Weights of a small transformer language model: biases, a variant of Adam for these matrices.
MLP neurons of a small language model. Each row is named by its layer, matrix (up: input weights) and neuron, and shows model dimensions 128-255. Each number is 128 + 24 x the weight over its row's rms, rounded and kept within 0 to 255. Numbers have three digits each.
A block is one neuron, or neurons of one layer that tend to fire together. After each block is what it responds to, as a language model described it from the Wikipedia text at the highest values.

L10.up19:166079139131155113196135138097141123115140122086141156125081156137185094120139150144149108133129100113129137166080104112137154142118120156122144115126136134146130142113101163128114121071148166121127111086131163078106125191166104120153176109113159126093125137111117147111119139140153118139129121123122104131132120129131143132116102136084126093107148099103078146135126140101154120125134
L10.up154:104155132116165139173175125108123122128140157086153107118135092131125077143119141134073138140091110161158143085100127105156081108152143140152113118139120110126108123138117165153124138140133133164103151127160134131139109109154131099143087127108131150152119109121157154113133141105123134123142150115166136098092092101155145127098134120100102100146123137136171124168149163175121089102102
L10.up218:156078168132155114151119150128161125104144100102132130129120145143148125157138135133083174150156131155134119134131085095143129137110150131145122115128114138142101123113157108131170162117153125082103106130148163070103116127120121158129108101106141125110145161152093109101120168146133111119127137125119090175174134123137137192114144121129136111120084169126098148148152150103127106127094
L10.up398:137137133186130112106136147093104161137173138068122156115124162133171110119124147121117116121113108136075077126125137120145121080109150150122133097125093116118144131122126155134125169115149146123149125119157112135120157159118135066145131123066166126144126174141103143161133102142166115075146164130154143127144112117137151116133112135110109122153115146099101129135154125115161133099111
L10.up550:097086144119144132171130134131105138105129148075162128092134128112165072123135141141154148142141138120102144191108114135174130129135109149094134136137096126137130149136088125108151121162088104141131127116089107134075113152179154135067120127131108171093135158137094117119149132184117155131133121107117098123149132129131145146094125093121161147118131142077134076127140139123131109093096
L10.up784:131149145164136101114093115127123161122119122101103101125090161112150139146153125173079158142163154121128145155100112106139100152108102134105126118129137090099131173132091094144120103129080134121149136093107132154125081116089174122111158106117108123146090156134106149126146104178174103144143128130170126135113161112110156143180080134175163118095147097106134120139162152117110131117102
L10.up836:088159081138146112130167150120108124140126127154156140087122156160125080132107147124114169127173161150121091148140128140104158159104115134118081127120114111105113107129114142083092109116094173112164123107109144108122103149112131116139129171103150149123173125131112141146121090144134100173149149123141134108124132166123121116119110114119173104108106139103171082126113121084156088136141
L10.up915:138133127110151164133123152096127155139142149121132084126118103126116120123113124133127156147118109130156138128069158122177138107129114148151125128115108154129122111099108113140126169109106123158118179104105115146064138176137164154119107189064123170174098169156160133057121137162132142151138108125123132116150113106092130157156150115137134103104083123140152131123137105149095141155122
Responds to: Infinitive "to" before verbs. The infinitive marker "to" (sometimes modals like would, can, could) right after verbs of deciding, allowing or requiring, before a base verb: decided to, allows to, urged her to.

L10.up36:123141164167144145144162157106107135141142149084156092163146105116129103134106128116103123112146172132144120124142137105126148157122125135110106103139109128160161138117135099157122159127141150144157107119129102113103150145120150140135115115098119165115125148193139129142116151157158121073131129121151102155103195129114090103120107115071139124127115148060129130100114157125167149120125
L10.up107:104143130153125140186125109122150148110122145144200072157137086097121108089133162119151105137174125128094097123105143131081137095089117188108091139137087120120141170127128112150156128176164179141152093108106151142162122176143119130095143109076084132113146168112127116123119110136191114127143139128099112119151149141103116120154126135133185139127136115101145137141128127146142080131132
L10.up383:137151128134149163131136084104150149116156120132121120157135089128131087163090125088108116122086116150114163149154132116114096095125122117102119139159125098064083131096133101145090153157124095087179125104102150111108123143116145143130114096124093159134142142129130102146147154116126156128143157102135122143145182137115116130135103145144159149112135062082097123121130123096170101149083
L10.up470:160124140151129129143113112135115149109139148104152109157100107162148164142175114149095148116122177091116121118133165159108138096129100130095116132085110147119144107119145125184137132147087107159162107106095127136145129186135154117059134136102101098098119114155111141108127102154136133173139129110152143160106193146121110140140130128130136126133092118113122109158119130116106124104122
L10.up475:115143115154127138177152091138133136141175152125182134154096093124103125117112128144093076121153151119148111088105178117128106105151078154116119084121131115090161136131123142173132126112145136108135127104104142156128124118157103103145085146098136116121135107121140155064166173143100133137131155116112121141104125147136136117194100125142146142164136099078161103114098150140152109170090
L10.up608:131135141144139161152096137133129116138131132119140143130120104112159142127108155170117139151115128136114121080125151153131149123102141139094110115149120119126082125164161142132133135167127152105176122102158168140148107091189155107115106133103141122119116149086101123139108112134125111172133100117114184121104118120116115147145117139164114153139098137114131120097155137106081092156130
L10.up844:179119143185160121210160071122107141108112120129111127087091108129088075116095150173124115118136104129109103167128111120136105170141130124101117119154121115151155117122128121146103154151103153127126117084108118095133096132157146140104111125148110132117152133137124117122147103146119130131130165127114137121116138133115144108100143144139136118147140135129142125107110144115112114121119
L10.up924:132071124121144119170123132138120109141151162111148127130108103160137120127159136128089142123090142165148151135081137128116145110117140140153122109134134157128143125140169105112143143153153137127143130123112171127107154138137134169128089153111148140114091166134077141073126160125084132140118067098127149169163197097166098125123111119100160123143082128100084140115117141129132102136112
Responds to: Possessive markers. The possessive apostrophe after a noun or name (saint's, Nur al-Din's) and possessive pronouns his, her, its, their before a noun.

L7.up282:102104085116188141171117096126139118104116107135201164177107139127123117136132142110179119132150149101126155143093143152112136148133105130141102123181126144116141106111101121130155135147109126124129128114155146111137104110127178121150124095121144151112094136128138110123138168153139145106144133139138141120111168125134107137138135133145149183104105125132118089120081117149141095133104
L7.up317:117127132144140140104139098118122158114167116136169157104089123142119081118131122127080119153090120124098146098086148148150139122095109108147102085130149100130134136103136134140149152167178087112114142109102167108108154145115073115158119124157158084092136096106158132065142120142127136139143133112135154132121152168124128132084124122153165157161135146084142075103113120119118125102137
L7.up345:105137096126145131171119104101157115096159132092128125150090106119137104138123116121156182166144087093113117184126091099135147118117156130117117118175097082108144150066125161157081143108096148120152150086151142156151107110128132138122172132124138127098111132124097132104135144146115130131139126129175106140135117080146116160140120123130147123108186096147141106107108145121159097112119
L7.up376:114124150139147125108127120138149116108112130149121111141078144093188084124133109139175139108150113079114128174114129165121107158122122118102141123144144115119145120092141117156095145118125124147105124098117109156145096094112143119140109109101149123104160124148135141116134145144106095068152131149154100108140119118112179109114145117165158132100149123055156088120136166113140115156092
L7.up394:105141078134133120113157118129131155150142116128155147094127097138103129135135100155134140154147140083107133142093160128096112126137124115126128132157109134076159164102156094140131108114134114085100133100130148124100142112176152151096154146133186132138165166127114134147113179135171096107139134121139051137155159145112172117138110134125132083130140095092122113125119144110154120111126
L7.up477:103148177134146184158132138127133117103155117111138116114110138139177119149127077154140128109130116126143119212099118123154126129105148127093143103162145112110134149103151123132113127175109132103116158072102109103096126124132155098138187125102115087130147127133123134136123107106181129141126104115149097132122163131086139130117113161141121141112114116102114136122117165118132128132119
L7.up733:105148139123149138122127138107153102124124140119134072097101132165125119129168124142111126125087124105163160193092095160097139178131181120138110117139122093108122180133134117152108169148160101130175126135124113120068142158119156132096133122097135152141124154140104120131109142147119123095137101123164119149154126112136108174121105145134112148128129154084123148100142172099102097122110
L7.up870:138128207125139131118119158126148113154146163147148120112090127167138072109155134128088134162172134161099164159110116150113118098121155121102131082137103134113160138098101185135153161163173164118126143087108141124113121136154113130100115111143121124144091130120129149128134126092135108147124113121151092166166172121089158175156121137096097101133094142115152126120118180151132122123100
Responds to: Infinitival "to" after verbs. Infinitive "to" and modals right after a decision, obligation or intention verb, as in decided to, forced to, would, can.

L13.up94:113116120116128137130136109134140132167160117145148102129130123103154129140109165095091118147136125125149165129145114105134108166144143146108117116157110157136095116195113137134094177106126149109118158135149171139107150156184166142119127085098115099118091187109086125092175108137106116138132129154156124129121140143192114098126125134155097151133109111091122115144183149142139139134169
Responds to: Clause-initial subjects and word-starts. Subject pronouns opening a clause (he, He, It) before verbs like was or has, plus first fragments of split words (ag-gressively, e-arning, Le-arning).

L13.up409:185144125191149129138145116115110106109144110068144139149138112107169138124169127120121160135105153141090083134114119092210133137132132146134124110118126132144156122121154114112126123107123123113146161145097115167156120123143139112141132118086121141147170138114097143122128123114166139107140092103150118146176153109134109164123113123149116115103083145123151157128118168139143135123152
Responds to: Verb-setup words, name fragments. Mostly function words that lead into a following verb or -ing form, such as to, was, while plotting, starts taking, from being; also mid-name pieces like St., initial V, Korean-name hyphens.

L10.up40:148103147135171147137140115083126146111114150122110124157123079160124132128119120096144121133108183148104105136139130115111086147149132146153110113144112133147121185109117121107139139110112160107124094127134124098116147147103161095137115135131147146192103127135155076150174134152134076071140106132136159123180137144144112143175119105108112128131138110125134113107093109125171125104140
L10.up137:186166147146144120094143111120107151158110102152113122154101125172144145094115170121088115135113138131129118122126157093150107156104128117118114175120168113081156132150086180156131120147157105144118145112122130101124149109107111140118104152158114128116115104124167124133110146147116132124147112162141135152148095144108113154142125087091093147134138076118092130087120107086141114093147
L10.up236:176151126102139114140158095093129128131100131102146110172143105147138118139125184116111159131152159146160100144130120127147122110115132119155103083100122123136125117164127160173115138109122191090130095131141159108115113178121162122144130143147150112150133127115120151155159159137178115094136114135123135133225108100141109129130100153075119115108139149105149126149137111106100077126096
L10.up351:141121137127139145121155103076125121121098164133127110136117109157138154168115110132160130142127127112129144156146129118111101105146153115136125154146114150120122134145118137140137181163104120067143091146132148085121087118116170121089111129132155136126083139101085159120147121148109119109152127131115125139124150107167103187122161102155129147122146109113112115131120151098086104171103
L10.up713:123101143118149116104150121131122177186152130108150101157109101144131120125144139123096137156094158122133122093154136137114115140133166125091140153113102137094140122158131173144132151118131135143131149170098129116099155109091136116126138128077114128168116128125108116125131170137110100102139114139135117115158100094161131173172116105097113113109136143138139170098162101120117076186130
L10.up767:121064158142160145149122092095084141123160129124134135150141093129115160117115095109120116164085139142119133121119162152091115184135159190136124105193113092130119139114101075160181142143137133184135116113113157144103112131119135124142145107130143093147130139121103120134170124148096099092137123115117144110093105110131081182135145094073149169133113111102142138098107131139126118141095
L10.up964:146104127154135150134116087100129121164120104105124122159121118111154125102079116129129107147104140086142102162134137110099157156140185185158118138137148144115146110149089129117127173116142097110133144095111167126115138147104166144151127145117136147139066131131128213098132101167149108121138116112146111113169137161121132185156123104092098142147142089110150114117135094100115115139145
L10.up995:147123137137133126149110070152122145122123146117138112142141070206122105163108155141055160149128144126139094149136130066113128109127138098144118086140143078102150195137145140128107111139091128085190079121139140108164149122130145119127166117116156096092163135130116133139150122177148156129150137156124093180138151074137109144155130121086121126111111106115120115122109152131113114101126
Responds to: Mid-word fragments and connectors. Fires on word-internal pieces (fa-ls-etto, acc-la-imed, so-r-t), on "of" after "one" (one of his), and on separators inside numbers (1,278; 6.99).

L10.up8:170132161153154147106118094146139146171159091124149157140155157151160089131162120149072124148108097176122137117088108127137086151093140165088116137148114073103139129127097093126129169132152124159130149109106163082128100108177152139091070132105123155084184128130157125127151140111137114118137097138160125147157156126120115093121126153118139086098121107184108141116173097130143095125140
L10.up532:115150154169156139141140140100125123131135132151099098148149109154105120094122092116092120162099170115141087125106131112181141150091108153135099093156155084142157149095129136172144113119128136142162134121126155092128117111110137129134115103143151138172075122166121140135111127103145135086126130148148171165104119144128126115160093130123139116107118134120137135077087142107148117109104
L10.up735:146101135162143142104106113118142134129128113106162124093091100122168159120132136133149126134111090142104060090082128152157183172085126190136123138118119130124151168137098103160141142150158133105116135104121161104128127134127158171111171113142096116090151133139116138106128154169102124093123080096128118160139135164153139159112126139094151104096124124128093153162143132136114168149130
L10.up782:153129132122156159144121137168140154109175092095130146091106138127120174129114129119120177144135124133156105139094109117127136095114112096122095141135116093108174108110120119161155132141145137084122118084090130117145168183133152168080163160131094154056099146149126127134148126118160114141142145175152153156132116127152116107140072149128115112142121106113147148109130149086099134112141
L10.up785:103120099132126127122164086149144106142138130142153142129111129125181093110085154104122132134119103090134091142104136148081103153078115120106132093104123103139137148080143134106162175155098171128105128073134130086119120165102110102114108142099165134126149152125151180076149119192178125118129112112127104132110113123106161125149128166129136123060071109133154160109127163170095159146152
L10.up788:137135107169150189182147113134113137130138135116141148138129142145144100129121107146127132132093125136124106104106139137151095160084162153084093116093099131143170124117122107135094134148120136127122138109102174145148136133145123140091141141094110175067110212130119107128089094130148129119126147143150143132078135142103128147157140105149151105099117122156108092096146104101134127082094
L10.up932:148114135137152150110100125100125148120119123136147149108081128151149140126127156148082167086124127132122110113094150148117116111095142150124104116137144111116119156092095117131166144130107105124148122126132110163138137129106118169113114137128116110078050156171135115099137146108128083155140131204165113150133116147135118181120126141141124097122135077118125150128141162102113126154125
L10.up1023:139157136129137139118148114132131181164100100124125093106133122157118118131119096167125124129107150104167150126098134134164128122106136111143100139137093102143150162099113130136111116134120096117135109086131131145129105140122100155101142145120100128124149139117192138124101098141136119114140162168101153163152132137106139149175113139125165083115105137130131143141149079120123135150105
Responds to: Prepositions in/at and prefixes. Fires on " in" and " at", rarely " for", as prepositions or word-start pieces: in 1854, at a time, in(juries), at(mosphere).

L7.up46:135115132130145133126100105117150151093112121139186100167135087187079114120124133123113162114136131166133175126146149108136087134108161147099104105131138132113086125151110160161100142179160127137133117104169167130132177113124140149134100091122107141156127096096120130127106140116135118148145093113166105134135158125174082162100148091159146086123110152127113098116111115121155070124124
L7.up118:093134160117147126089138131132123120117075118155140104119112098131090082147133127131154133134110163120122157187107183122147107136136152177102118150136074135117128116159127121108081113136177096127115104113114132134118120139126151126126110124135137131128139145119137136118111157138162097085148113133143119164129131146129132104139122100146131110134107071136169115118108123120159122135109
L7.up267:132141124134139131114137081111127167106169165138151081167143113131079097125151117112140150105104114073158162099136129103115110134103128101123106124156167127123133120141193147152120134160095140151156119066134123116136135157118171122115124137119168150182118099104113154119124141134168105119146122164136123108160100142164092139095136142066139132128095152103177104163116104136149123186150
L7.up434:145147152120145138118182085135117115161114127111159133167146099144158124086105114123119142119143098098093117113137159098115108181125175118134153105098103124118126157140169127148091118145154137138096159128163109132078148142152150157114103103093155142154117160096123105104167159119127131102135104088151137158155195128146108147088131098126140165108146110139182082086093111115103114150130
L7.up469:164118127129141160085154086168160130131120083124159131144114113143117115087132137111104123115125125109151161152119117127115149136095150142141114128157150140098116167153084167108073128169140156113175087143145155133110123115140134149115120122087080143130165131100134151133125144130115133128150128142147111116180139119144076113134115125117168096123116142153121120125145164093182130157108
L7.up478:124109131130131149090161086127102103111136119121124155133113115122120124118122132162152105134094139105148108136104156098149127165109142139093115150112115127110140142080085176135149152141161148106100098123152140110114141115101157119103143094068114127170136162082138116149154180132155133138145111149112104118141153132153153130119112092101146096125128115112106116154108144122142076156138
L7.up589:189106116123134134158110072121112117121105148119119094178115089153131119073130136127175124127156140130138157133111137110165122182101099154106114120103133145133125124087123149090131118144113124102100160117120149139168149104094157139109142131097119152128125115121117129129102148115138137144142128146147063123146154142107054114169123100146145132141109124104113145092162136158140090187154
L7.up966:151123149139166140105148118109116149158099106124177133132142129157095131127152152148085154118135111122143168136134111143171123143100188085127082138131140118101147121143130109113115124149158105124115140154131087136123138120135122106127144108115172107171128133099138121163084140123173123126128135149156119167154160121133101138138130091108150122105137120143093155118129115093117106142092
Responds to: Counts, ordinals, short spans. Words continuing a quantity, ordinal or duration phrase, such as a short time, a few minutes, fifteen, first round of; also pipes in table header rows.

L7.up197:126083119117154181106117117119079125118147131102127115151114139126085120133137149140156125169127115158165143131145062084146121173099142115128123142108111137129100131154180142111141122128117126080160136142079124070164131167134095124127074129141143125177127152125084160144114134125116078143139136139164144130125129120161101134167098125151117130127100110150137093119116164138129137117103
L7.up343:108078140118147116156120136085120166144128110125157122130136110153164121084182153124112127146105135111161106102145132103133138126070134099125108135134141160121127125111131123075141107168098144136130138128110144094138173186114147088142143163145149102132159149116078111134100150120139060157156111155152123105150088111144114111143132080116129131122123149125150084125120099090113086145117
L7.up426:128128123150141142120161130071129178147117157156146151139115103144108106142124121143130132128098134162122141136132131118116095105093133116114125110128133105151120147110136120063160121115160167111126122141123131136129094147126153122114126154064175137176210109094127170149113126160136095116153165162117129142107123064181133162142120164093120126104099112152140088097136132121132122155116
L7.up550:112085129109145126125160130094135150164153089123194110133132127155102118099108140133114122129135139114114117148132116099184101143101125132091115127176154130101108085132124124089161131147148131111112121117127126070095151176128158080122120090147137114128129162102143165175115150132139129125149098110134150116095155146108134127154149179120122102095132144132157156140153100120157108117114
L7.up651:108139112157124178118165112095136123116138176120147132157112078138114112102095113098144126184112129151145105122117144125124116081081117147145151106141126157113147121168148164082140127109118153088162120095107160105144142158157126097113133136117123103164173141117105163104159123179161119116126149114160159128138142112168131140152150156140101140114111093108140128125122144126122132144117
L7.up662:134095148149146103096131122114164180127141162141180122146138116156086118109150132117107142162139142155125166098142095142123131143118128100112102124151098110117160151090117173087177160113155144099105109101164153084104164134111146095152127101134114138133121101151117127112096112124105131133140156147135132144144167124144097117144118109163127152127112147105151101094138140150155116192107
L7.up669:128117140099145143128126128133124113110147147120134159101125125165137090158150092114139108124104169133165147119119128123140102130077165106127093077161116137109113141118122150109155150150117142128122135147106144131118111178116122081139138088164168124160142126181048155136097138104098140170147148123169164108121125126185125104164148142151126092110097112142151130164104123108097118126147
L7.up710:108113160129145143120157114166138180128138121131133127156101111162108130154125123127134112148069157114142122127081136117117123124087107142138107139138142151082163172110124141096134101129125118108133109139103200097154150148111162180133167130131183115138128149133105150132078141144129061142147154145157125110161138134165111133138107163162138112128115125106164125128108105107130129123107
Responds to: Infobox and table punctuation. Structural punctuation in infobox and table markup: line-initial dashes, colons after field names (Time zone:, Phylum:), pipes, parentheses, some mid-word pieces.

L13.up737:063119130177133140124178071129111119150142087155133121123125132123146147141107138138114138139084158152166155129083078124083102098103126122163095126143136099093145130157129162147113115152113067115157155137147160126107143152137152091132167088153123101134143144136128101144061143124116109119151114086117132105143121084122127080148146113155176146120146092100140131117099133103142131118084
Responds to: Structured-data punctuation, split word starts. Punctuation in infobox and table data, such as the ( before CEST or a ) in climate tables, plus first fragments of split words like gra(bbed), ang(rily), sol(ve).

L13.up1:094143134154146136136140069105136133106112146134137122156109104138123136100147144108154148112142135131144122145126112128130090141154158111142118149122111138127144139128083125126103168156102129140137125117101105162122099123151118118157105132090115134133122155148149142115095156168162130154138063131159147148140159106110108135119109114120133091136143144146148105136096136097138094160135
Responds to: Quantity numerals before units. Number words and digits giving a count or measure, often before a hyphen or unit, e.g. four-stroke, six stages, 700 MHz, ten billion.

L7.up50:122135186087133178167144120134136129158134122088114144169116089096180130133135089139135160147104094141121151106118100098146115162113138107165087120100127087128118095147145108112126083115095155110145160111142113089099171148152146167152164083150107140160144131126104106117099133135132102097143114128155129148115118141146137186129140167112152130107115145105121087133152159132153118127103
L7.up341:115156127138144153162120145115098103135169137110165063128110114151104115123141134132104141152088101091128128127068130138150111174106076143089136096121096121115132148170125116147091136118149121164117154117127151073103152107159133132127108135105096114124125129137158133119115158115134119146140103141137129151131128136152112105118113130167103154130111093122153133097115129133086124157116
L7.up396:084142136149130154193145125141132135156147154127145130129100139133120091117075121140143156109102157118151134159076113138133120136087188139168075111103103095124113134161153134093136106154124125058132102113089114143118134145150091133130146119118139142150150134137085153133104097118131134134144149123139141137119114120158111160137116111121168117137146171137162122099152154138126152150128
L7.up431:112127179126179164122089123127150128187140146132143132148135082102144126136150131140108156112108132124104153118163110121164135160120174156108094071138095136138116160160114144165122107158129138118150119121117098147127133111145132155139105124127121164194133138120108124148125112152124118099122084166143116147122180128105135149157124145126193071117159161149090117105154119158064136138093
L7.up561:102091170152141122158102079127144118166141130123141116116102073135162132129126127116102149155109078085143151117089079133141122146128142154121135094113094118084122162124113152119115116155101150088136091091116118112127162139133098132121155121148118133114145131128166138140124136113135121146140102125173116120107131146141102154099135150193135110116171157146105127138157153115093128153081
L7.up725:150102171111133121107118128139119118156116106124128134124110104120181133092125146131085151152154057134165119142106122112193127124104159138141123112145107108123158194129153123150101126139126166104118163078150102100134166118139154145115156102146129140106123160156145146098126139175165068094143126139134144172149149100138166138123139184142145123127112107137076108123178118127145096155112
L7.up905:138147170152146157153137137132135173140130120153130107105107106149155105072131119140150092142096148141132109116086141093137099111082203153111127113159083147111151091152109132109084114138101142131130155060102160104103156135182150182097112111096153136140164137147131117140170126132074095146126148098170124116102174114118108128112126156122165071116157132129119132116122159156117134123113
L7.up1002:150112134111155156188097145138145135121116144137150120159101139106129098127174113141124152133146118165139120157074184094129148092109083147144134142167117101127161111106154130146124120175125151141191160089133146088122124130154165100075185153117112161128136174148154108168136127127176125095140107171135125125086148100157119116129110145137130124084116128122116111125140147130127121130097
Responds to: Relational word after a descriptor. Prepositions and conjunctions (in, by, as, after, while) that follow a short noun phrase or sentence start, as in "Railway station in", "1926 film by", "Actor as Role".

L7.up15:149115132148137132129128134140133108120129117128140138114111136121128119131149129109139121112128080118153150102141113150133128140122146114117109113136130064118157153086085146141109155137140109094168173127112098078152142123133156122122099102118109178103151147129098169086132191151113142101141116147132100131129117079145128156174138126085147103161156134104138097151129146090120131180116
L7.up156:132105140091099161126162130127126103124097121137111170126106087148130077121122083116151161131087129151146126142145132128164171128116110120188104111142106095097164135129138120157104124125101137092113083124174115144110127101122151133066114112178109166099141140104128150069148174146123135116145117149116129167162112054137131200167156114155132091178117149083142113145148121097147120139161
L7.up206:129108114149141139176180139088170112142130111096159171099099115138120124175152134138093145114125147155095130120145102078137107163117161112147084071138115095119137124131129153150058148131169095078138133118129099128139127143130139139120110151132142193106126143103132154103120140160094135128145113147136108169084130152149141186162128141129112101138113102113086140156149126138130117124138
L7.up220:107132138133158111193130142151133073134129141120084140150113098137097107131137153128112144190134110144153122171112120116137143139124131167123100137140082115117170142107128136109144147170151113125128155102125146117131108115182124083136097138116129147136129114123093126135139137105141139122140119125115156122143119107119126131198141107094167137081125140123123119107164127167132122157098
L7.up413:147118184137128128169194148127093125169093152094097161107109123153141073073128111153112135163106111083126134156126131115108138122124128152109101145117131081112190152140119144145106134107146120114100181106113131119122104126146151156135082159104130167156134164152114136105164168118099133095147105132148108149138110096114125114144102080137124115138119122101106168135110125136125094126115
L7.up666:143126134163153163157128101118127174139092136107170136127120133162119114137114136109074155150107129130104133135138116096118124114127189129136094082149114108114188154143093114148116091167098148140128118137149105108126086116128188152121098087138095136107115114145156100125130132123150123108143156153146147181165150123097119175098134124106125118118100077123122134113140117150142099113112
L7.up836:093145148145146136140141114108116162135124118122145136162112119137150114128126105141172165118117118119153147174053126130139104125122140121137129087130150108113168145139128126136108130121120116111117175138107082120110111152145150131096102110060075140150081174136123126113099115177129154133124135131161104125130137165093114157168109135104146129119179112079128129117124136117110100126093
L7.up860:167152106133131136176167128126140123119124121104107156173115113128113093088145126111126102155122112134107098133115091121111123170127164134122093122131115111108169154136128088144111122140144123143100123131124110141141111139121116090105112146134130161158164142083125138112161161193146122130139133146148079128153105122075104149110109132145140105123124102110137134134143134170139099160142
Responds to: Subject pronouns in clauses. Pronouns (he, she, it, they, his, this) opening an embedded or subordinate clause after that, when, comma, or but, as in "claims that she", "announced it".

L10.up32:131157122147141136144108103149146150154137083155186107160136123144107097135112140146121160151119145121154142092148099099186168112103139148080126101091144128079117149130144121151132123120120148174103163166144131063148109134132135125140092097126115151133132124185140103111117104112118127094144118144147139131154147106113099100178119106134124088160106138122136148135129110146139127147082
L10.up443:137140153132140156108119123122099146107116110133125156166162128151124115142147121100127133126128155111136131115160120151108102098112104102163125122140150113142133116104156171110145107125143133102117156136109141115096137133124172074149124141120153145110102119135150120065096118152167079133147148117171170143129134112123116122138135119150148137058095070111120115068141089115126109154093
L10.up539:133100201164165157127153106078102120125126144107158088158140086147129094128112110128096161132129150088129126061089122072154119104088134118135144119159146137108116140124121093127164133120125127125126095129124116095120126152111116121156121114173143159141121106144143079134149114115147082109154151139167159132164163128126108115175162118156151139120144121122090142151146131118107113113122
L10.up588:136138122115138163151162137119094168126153098076146122129114105100123108124089181149142112163180102151113096115167129099100156116140123109123121145139092141118120167098128114140188122155131120116172126099113178120100096099160140095121150104151140106084145116109089113111144144099176086159156156110132176134145169161113112114129136176162105137082108127141140140108163150102134124143138
L10.up705:120122095154143125154118112117098135101168127151148151138122121124104143119105116096086101151135110115170133091114114140145135104122141103153107117116130104104089157120124140120143106129107174130161131136091160094140125124126100092148172137116125101149114136158121167147165104110085132141145118154155151142164118154106129109151132143142152100103101086122096119123093148099127096107105
L10.up715:147142153099146131126168165150141160178158134120117155124123145160091141100120132107131118142147115156174164116128139113145128109108153110119108159143124151127131164130107153098150115155139114133152135174103119123129112143176138094135092117133162162147146117100140117155136141105146083138151174104138112151164113081135090118126146104139145105119161116113185088116124150101135120142091
L10.up896:112126146072146144107111161137129164154132105142117129175126135147126132115134093128119138161111103154106117111122180144106136118124121123129116154213084111108131122116145122100112145120170133147165164132120125114122157130114147103173140137104124158152133157140116156138093139136111059116153124144158146113130101106128076137172129114099109155148151094126168128126124100146136123123143
L10.up930:133150143129143164108104110136156182158114127129165096172137147129172106105162136112140146142157057157109112082162088091098105120105147142134121133120103136124130160140135108122153125136124188122118106131123136085138118175111118142129174099087152183077112137137134115150099126100137069101143140133147134126135129162136139178144120160150108138113126120154168122113140116108121095127091
Responds to: Structured-text markup tokens. Fires inside Wikipedia infoboxes, tables and headings on structural tokens: the "(" before timezone abbreviations like CEST, list dashes, table pipes, "=" of headings, and mid-word pieces in table cells.